config.toml
n_layer = 17
d_model = 192
n_head = 6
n_kv_head = 6
head_dim = 64
d_mlp = 512
vocab_size = 8192
activation = "geglu"
norm = "rmsnorm"
norm_place = "peri"
norm_eps = 1e-05
positions = "rope"
rope_base = 1500.0
rope_fraction = 1.0
qk_norm = false
attn_scale = 0.125
bias = "none"
tie_embeddings = true
parallel_block = false
extras = ["capped logits"]
init = "normal"
init_std_qkv = 0.046
init_std_o = 0.00558
init_std_up = 0.046
init_std_down = 0.00483
init_mimetic = 0.7
optimizer = "muon_variant"
lr = 0.0028
lr_mult_qkv = 0.7
lr_mult_down = 2.0
beta1 = 0.95
lr_head = 0.0156
grad_clip = 1.0
warmup_steps = 200
schedule = "wsd"
decay_fraction = 0.446
decay_shape = "linear"
final_lr_fraction = 0.1
batch_tokens = 65536
seq_len = 512
doc_mask = true
train_tokens = 306400000
steps = 4676
dataset = "wikipedia_en"
MLP neurons of a small language model. Each row is named by its layer, matrix (gate and up: input weights) and neuron, and shows model dimensions 16-111. Each number is 200 + 30 x the weight over its row's rms, rounded and kept within 0 to 999. A neuron's up and down rows have the sign that makes its largest values positive.
After each neuron's rows, "fires after" lists the tokens most often just before its 100 highest values on Wikipedia text that the model never trained on; "fires on" lists the tokens most often at its 100 highest values on Wikipedia text that the model never trained on.

L8.gate486,179,162,261,189,184,181,235,203,208,190,157,185,258,289,241,165,200,201,212,174,200,292,242,184,202,232,158,170,179,202,140,195,199,252,189,213,235,209,276,201,227,212,162,179,204,226,169,201,169,196,177,173,263,169,181,222,220,207,210,124,253,206,168,192,235,174,193,198,151,239,232,223,150,165,195,250,208,216,242,136,183,171,162,225,191,213,182,186,217,192,191,171,216,214,152,216
L8.up486,173,182,226,210,181,204,194,198,169,240,185,160,188,262,184,208,155,225,239,214,231,216,188,229,195,191,181,262,206,262,172,230,199,208,160,249,213,150,179,141,165,249,185,224,201,240,205,223,164,224,113,201,212,221,196,171,202,197,213,170,170,197,215,164,201,199,202,224,193,160,200,230,173,147,193,190,224,208,170,218,183,165,210,209,158,199,200,205,180,190,244,116,238,178,196,236
fires after: ")", ".", ";", " painter", " footballer"
fires on: "\n"

L3.gate317,191,178,201,216,192,158,152,180,180,192,145,184,159,209,201,212,252,208,194,210,236,206,234,234,189,188,178,164,221,191,215,223,207,192,197,181,153,253,204,243,223,214,221,211,123,223,240,150,183,222,174,200,181,243,237,227,205,184,254,187,166,229,207,227,197,148,249,232,174,183,214,233,215,181,185,213,260,231,214,175,189,267,218,196,163,236,223,156,182,229,119,132,183,241,179,194
L3.up317,171,161,113,262,221,210,196,178,135,181,210,184,215,201,211,219,189,178,201,205,220,110,242,217,169,213,204,197,170,223,249,207,142,171,158,211,195,208,230,174,214,223,200,211,212,191,187,207,231,180,140,207,202,202,197,222,182,258,216,157,225,190,157,218,202,221,175,189,210,191,201,233,160,193,200,246,219,196,246,167,161,154,201,236,158,213,171,209,231,219,227,151,207,220,220,155
fires after: " S", " E", " D", " W", " A", " J"
fires on: "."

L5.gate485,211,232,221,208,183,101,227,198,200,211,253,228,176,254,176,261,231,174,177,231,206,174,184,170,186,168,182,181,209,192,223,247,183,257,133,181,201,229,222,165,177,219,211,164,213,180,250,236,208,222,229,204,193,150,202,219,205,165,196,171,198,221,201,200,208,220,240,154,210,249,192,188,217,206,220,193,224,181,221,187,242,238,215,243,224,215,157,164,229,184,254,209,166,180,257,203
L5.up485,195,153,262,217,191,229,182,201,216,226,247,194,213,156,240,168,227,203,237,205,212,215,210,188,207,181,214,230,160,166,193,197,210,159,179,166,155,193,237,190,216,172,214,158,216,207,166,184,223,199,190,207,251,261,216,189,204,168,188,210,237,238,185,141,214,163,179,196,191,215,167,215,204,241,217,193,229,244,181,188,193,212,210,219,210,164,183,227,221,181,199,225,235,192,215,230
fires after: "=", " ="
fires on: "="

L3.gate24,209,237,172,181,212,235,205,274,186,220,226,194,150,197,202,252,212,249,181,193,210,168,235,199,169,202,199,196,217,157,214,170,204,216,230,204,201,191,179,230,123,166,204,190,247,195,182,221,261,255,194,233,230,220,223,238,165,172,214,232,159,148,177,162,214,148,186,166,204,211,146,174,186,197,205,141,266,215,185,177,199,208,225,203,188,233,224,226,184,248,238,168,195,248,199,180
L3.up24,187,209,213,196,172,216,205,185,194,136,244,193,178,176,208,237,230,225,239,180,170,214,203,260,245,233,227,214,221,206,177,177,165,198,146,165,225,199,230,159,182,199,217,161,180,241,173,253,237,194,233,170,225,261,229,232,164,198,236,212,218,178,175,191,206,240,272,219,202,146,170,206,185,203,209,191,227,207,196,188,195,216,160,174,173,238,243,211,213,217,167,240,197,199,224,213
fires after: "=", "\n\n"
fires on: "="

L5.gate220,222,218,249,209,216,174,261,197,251,208,253,188,200,179,184,197,240,193,241,217,215,220,234,178,175,184,228,189,213,211,203,218,172,256,194,236,220,213,140,221,215,209,154,193,210,165,281,159,242,264,155,201,195,196,215,217,175,176,168,199,202,220,254,226,232,121,246,232,221,190,180,205,240,146,178,224,176,236,180,174,203,226,225,233,201,229,154,247,204,139,240,136,224,252,236,182
L5.up220,195,211,215,180,185,232,200,205,170,183,226,249,176,183,202,237,189,241,173,119,250,183,176,191,213,187,214,195,221,221,209,173,209,216,216,183,280,158,205,245,194,208,161,173,188,187,266,181,163,162,183,202,196,180,201,224,143,218,197,225,202,242,165,183,211,180,242,217,171,227,209,238,224,153,193,174,185,196,160,227,253,193,229,214,156,196,155,214,202,141,271,165,196,172,231,184
fires after: "=", "ora"
fires on: "=", "l", " cell", " location"

L3.gate459,215,171,214,241,186,274,170,199,220,180,260,239,176,234,238,175,196,180,233,226,223,182,220,196,234,193,226,201,211,218,197,233,196,231,167,151,234,242,230,185,185,278,187,199,187,236,118,218,224,156,213,225,236,253,178,218,212,251,184,159,199,239,225,177,199,234,255,202,231,203,148,208,221,254,158,215,208,160,229,256,228,171,177,215,182,219,204,219,168,170,195,227,272,208,235,166
L3.up459,161,187,153,218,190,186,166,207,157,172,175,217,200,209,167,163,240,153,154,204,204,214,176,174,159,219,218,247,199,176,215,149,210,139,209,197,206,205,169,202,144,230,233,225,193,162,156,219,173,238,234,196,164,214,200,250,262,160,210,214,186,205,212,234,181,212,159,162,243,185,182,177,242,176,204,189,222,238,182,199,175,119,213,221,221,230,228,167,182,146,222,173,233,205,196,241
fires after: "\n"
fires on: "-"

L2.gate394,207,172,217,157,207,204,200,230,195,150,157,112,197,196,186,205,247,176,190,255,174,207,232,172,151,226,155,158,208,240,195,174,179,232,223,186,208,220,152,235,180,179,224,201,172,250,233,213,203,216,168,227,172,127,177,229,178,211,174,239,183,229,186,186,138,214,196,210,136,168,233,245,167,177,164,238,177,199,239,177,182,173,232,218,189,221,237,211,221,170,171,166,157,244,178,218
L2.up394,161,188,145,205,187,249,129,209,170,227,237,220,170,158,179,185,217,187,168,140,203,165,252,180,247,212,232,254,175,213,208,216,213,195,170,176,177,161,185,217,187,220,161,182,209,182,171,204,163,161,187,217,242,170,182,194,230,204,223,192,165,246,176,178,204,230,146,161,164,209,176,196,169,170,195,146,177,213,199,166,218,217,196,206,181,179,244,165,129,220,168,168,199,226,168,163
fires after: " (", "–", "\n", "\n\n"
fires on: "19", "18", "1", "$"

L5.gate23,149,231,204,184,237,156,211,184,200,181,210,207,198,217,224,252,212,214,243,212,244,195,209,166,182,247,230,167,229,186,200,132,164,221,192,206,215,223,168,196,247,243,224,159,225,234,169,196,203,212,149,186,189,178,212,177,126,116,204,207,185,235,222,185,146,236,245,180,206,187,146,231,227,193,203,147,203,128,201,180,218,193,233,222,207,208,197,225,266,205,240,168,237,176,151,247
L5.up23,253,141,231,175,180,180,179,172,174,181,208,210,180,178,254,249,205,233,189,167,230,192,158,248,184,266,173,149,189,172,245,183,216,198,238,193,138,193,233,193,216,237,235,172,178,245,228,210,227,178,203,217,191,221,235,215,145,171,187,210,210,233,235,178,246,215,195,215,178,196,204,211,165,212,198,165,238,229,173,186,185,206,199,160,194,217,199,175,245,199,225,249,219,207,184,201
fires after: "="
fires on: "="

L7.gate166,187,259,216,186,204,243,235,267,169,220,197,231,207,256,247,171,228,219,175,210,220,197,186,220,158,185,227,213,196,246,209,208,176,218,179,206,206,220,217,183,234,250,190,180,168,187,154,162,178,196,196,214,190,222,221,175,262,229,180,189,188,142,228,214,191,167,228,210,197,204,167,221,278,224,176,175,243,224,198,181,270,149,247,210,203,193,193,176,188,167,197,201,237,184,211,217
L7.up166,247,196,206,210,163,198,240,200,150,226,171,237,201,189,186,196,242,228,188,210,186,181,194,157,217,173,200,202,177,199,252,188,168,231,220,233,199,196,208,239,248,190,219,225,183,183,158,211,178,248,204,209,241,224,199,187,202,173,181,178,245,165,210,241,192,243,239,180,194,175,173,193,203,204,188,189,248,249,194,162,243,159,162,152,244,228,239,190,196,205,226,235,185,198,208,210
fires after: "\n", ".", "°"
fires on: ",", "-", ";", "E", "F", " ("

L3.gate146,194,194,140,225,231,150,186,273,170,155,158,227,188,138,156,171,201,213,221,157,253,131,219,179,191,168,217,211,178,286,191,191,195,196,160,205,203,256,189,190,209,233,241,231,181,204,236,182,224,130,219,239,183,186,176,195,184,196,236,126,173,179,185,269,174,230,203,226,179,185,218,215,180,184,161,179,230,151,240,214,215,228,219,200,166,251,178,196,258,261,197,170,202,194,192,175
L3.up146,203,221,195,164,226,206,201,210,181,233,235,213,222,219,237,241,174,160,190,206,283,237,221,181,191,211,206,179,222,199,244,212,135,174,211,159,186,194,217,174,161,238,232,211,244,183,283,166,169,198,168,144,219,163,166,160,255,219,176,220,225,223,212,196,246,206,176,224,223,185,220,192,166,213,250,182,227,174,216,193,170,200,213,173,179,143,164,217,236,205,172,177,180,189,171,174
fires after: "=", " E", " A"
fires on: "=", "."

L2.gate95,183,204,216,222,211,209,198,213,159,176,162,198,224,205,243,222,166,208,173,271,216,215,227,192,211,216,199,172,213,178,205,232,179,157,199,151,214,225,203,222,191,247,201,186,211,192,177,189,215,213,169,221,219,237,203,213,226,200,161,154,200,215,174,258,173,171,205,162,170,183,196,169,203,211,223,172,185,186,193,148,158,182,205,267,215,237,248,170,258,213,211,279,176,162,141,149
L2.up95,229,242,186,156,189,221,205,219,175,165,172,171,216,174,186,216,231,234,169,236,186,160,249,194,183,196,213,201,178,151,191,228,200,203,196,203,197,199,192,241,181,207,204,214,199,252,211,198,189,221,216,214,263,228,216,194,201,210,250,178,220,205,184,209,192,236,210,141,168,219,236,187,129,193,230,162,240,220,214,213,168,219,213,218,248,218,212,172,197,158,239,149,244,202,193,118
fires after: "-", "\n", " 120", " 116"
fires on: "-", "°", " Genus", ".", " Species", "\n\n"

L14.gate337,227,203,201,203,169,241,218,209,194,133,192,188,205,244,206,184,227,206,233,199,179,173,224,172,213,230,247,188,202,234,210,202,196,174,168,218,197,189,181,242,243,146,176,169,205,273,219,197,194,209,169,223,181,216,196,202,194,183,209,188,238,217,218,222,213,199,188,226,135,208,178,252,244,200,243,227,201,235,271,174,231,246,203,167,187,174,183,147,149,233,209,243,190,188,223,217
L14.up337,202,232,160,228,191,245,206,175,243,181,209,241,175,225,210,185,197,195,185,165,239,187,154,215,223,182,228,202,232,296,222,283,283,189,157,244,184,147,251,202,191,225,200,219,153,271,201,191,220,197,176,208,187,220,219,159,154,203,183,240,250,219,169,207,177,194,199,208,215,215,222,164,238,173,208,243,159,248,185,239,214,252,175,212,207,225,163,163,196,240,204,158,211,179,186,195
fires after: ")", "ologist", "ist", " painter", "r"
fires on: "\n"

L5.gate197,164,208,211,206,149,224,163,153,218,186,194,220,226,232,249,236,192,227,169,154,190,209,192,230,213,240,204,222,227,266,201,210,170,163,214,207,190,183,197,180,212,205,179,211,178,173,189,191,168,197,165,217,184,189,198,232,188,218,262,265,177,203,243,201,154,225,182,231,202,245,150,190,173,224,209,187,150,195,219,220,197,203,226,198,151,166,218,173,218,135,127,218,165,239,175,185
L5.up197,192,213,218,202,164,239,162,173,210,242,187,211,198,193,214,231,194,172,206,185,181,253,201,208,208,288,222,259,245,204,208,177,150,256,223,137,148,203,165,183,218,201,206,193,231,200,167,226,234,218,202,216,238,165,175,276,170,207,183,224,206,196,185,148,188,213,191,160,185,168,164,248,188,167,191,195,154,182,224,232,236,205,211,174,239,224,196,146,188,193,170,156,144,162,206,151
fires after: " (", "°", "\n\n", "=", "\n", " \""
fires on: "M", " |", "N", "18", " M", " ("

L13.gate270,230,265,191,181,190,192,210,185,183,208,155,169,142,228,208,170,193,212,150,186,183,189,181,213,212,208,171,191,198,171,173,237,220,224,205,210,231,212,211,220,265,247,210,183,264,148,188,235,222,277,198,219,172,168,163,213,203,214,173,168,181,179,225,238,146,243,279,150,215,200,194,225,201,193,227,177,204,215,185,288,232,195,156,214,179,178,196,146,220,257,164,216,210,192,177,141
L13.up270,177,141,235,190,200,178,138,199,260,165,160,195,241,227,207,196,217,201,199,302,195,211,206,224,192,179,209,209,211,198,177,209,241,163,219,252,231,180,245,195,201,197,173,169,190,234,244,188,188,149,212,183,232,237,207,237,198,213,252,152,192,219,248,187,191,217,189,203,196,211,308,210,175,251,235,175,222,188,223,196,224,227,200,201,216,240,258,175,199,171,212,140,189,192,229,217
fires after: "\n", " No", "  ", "."
fires on: "|", "-", "."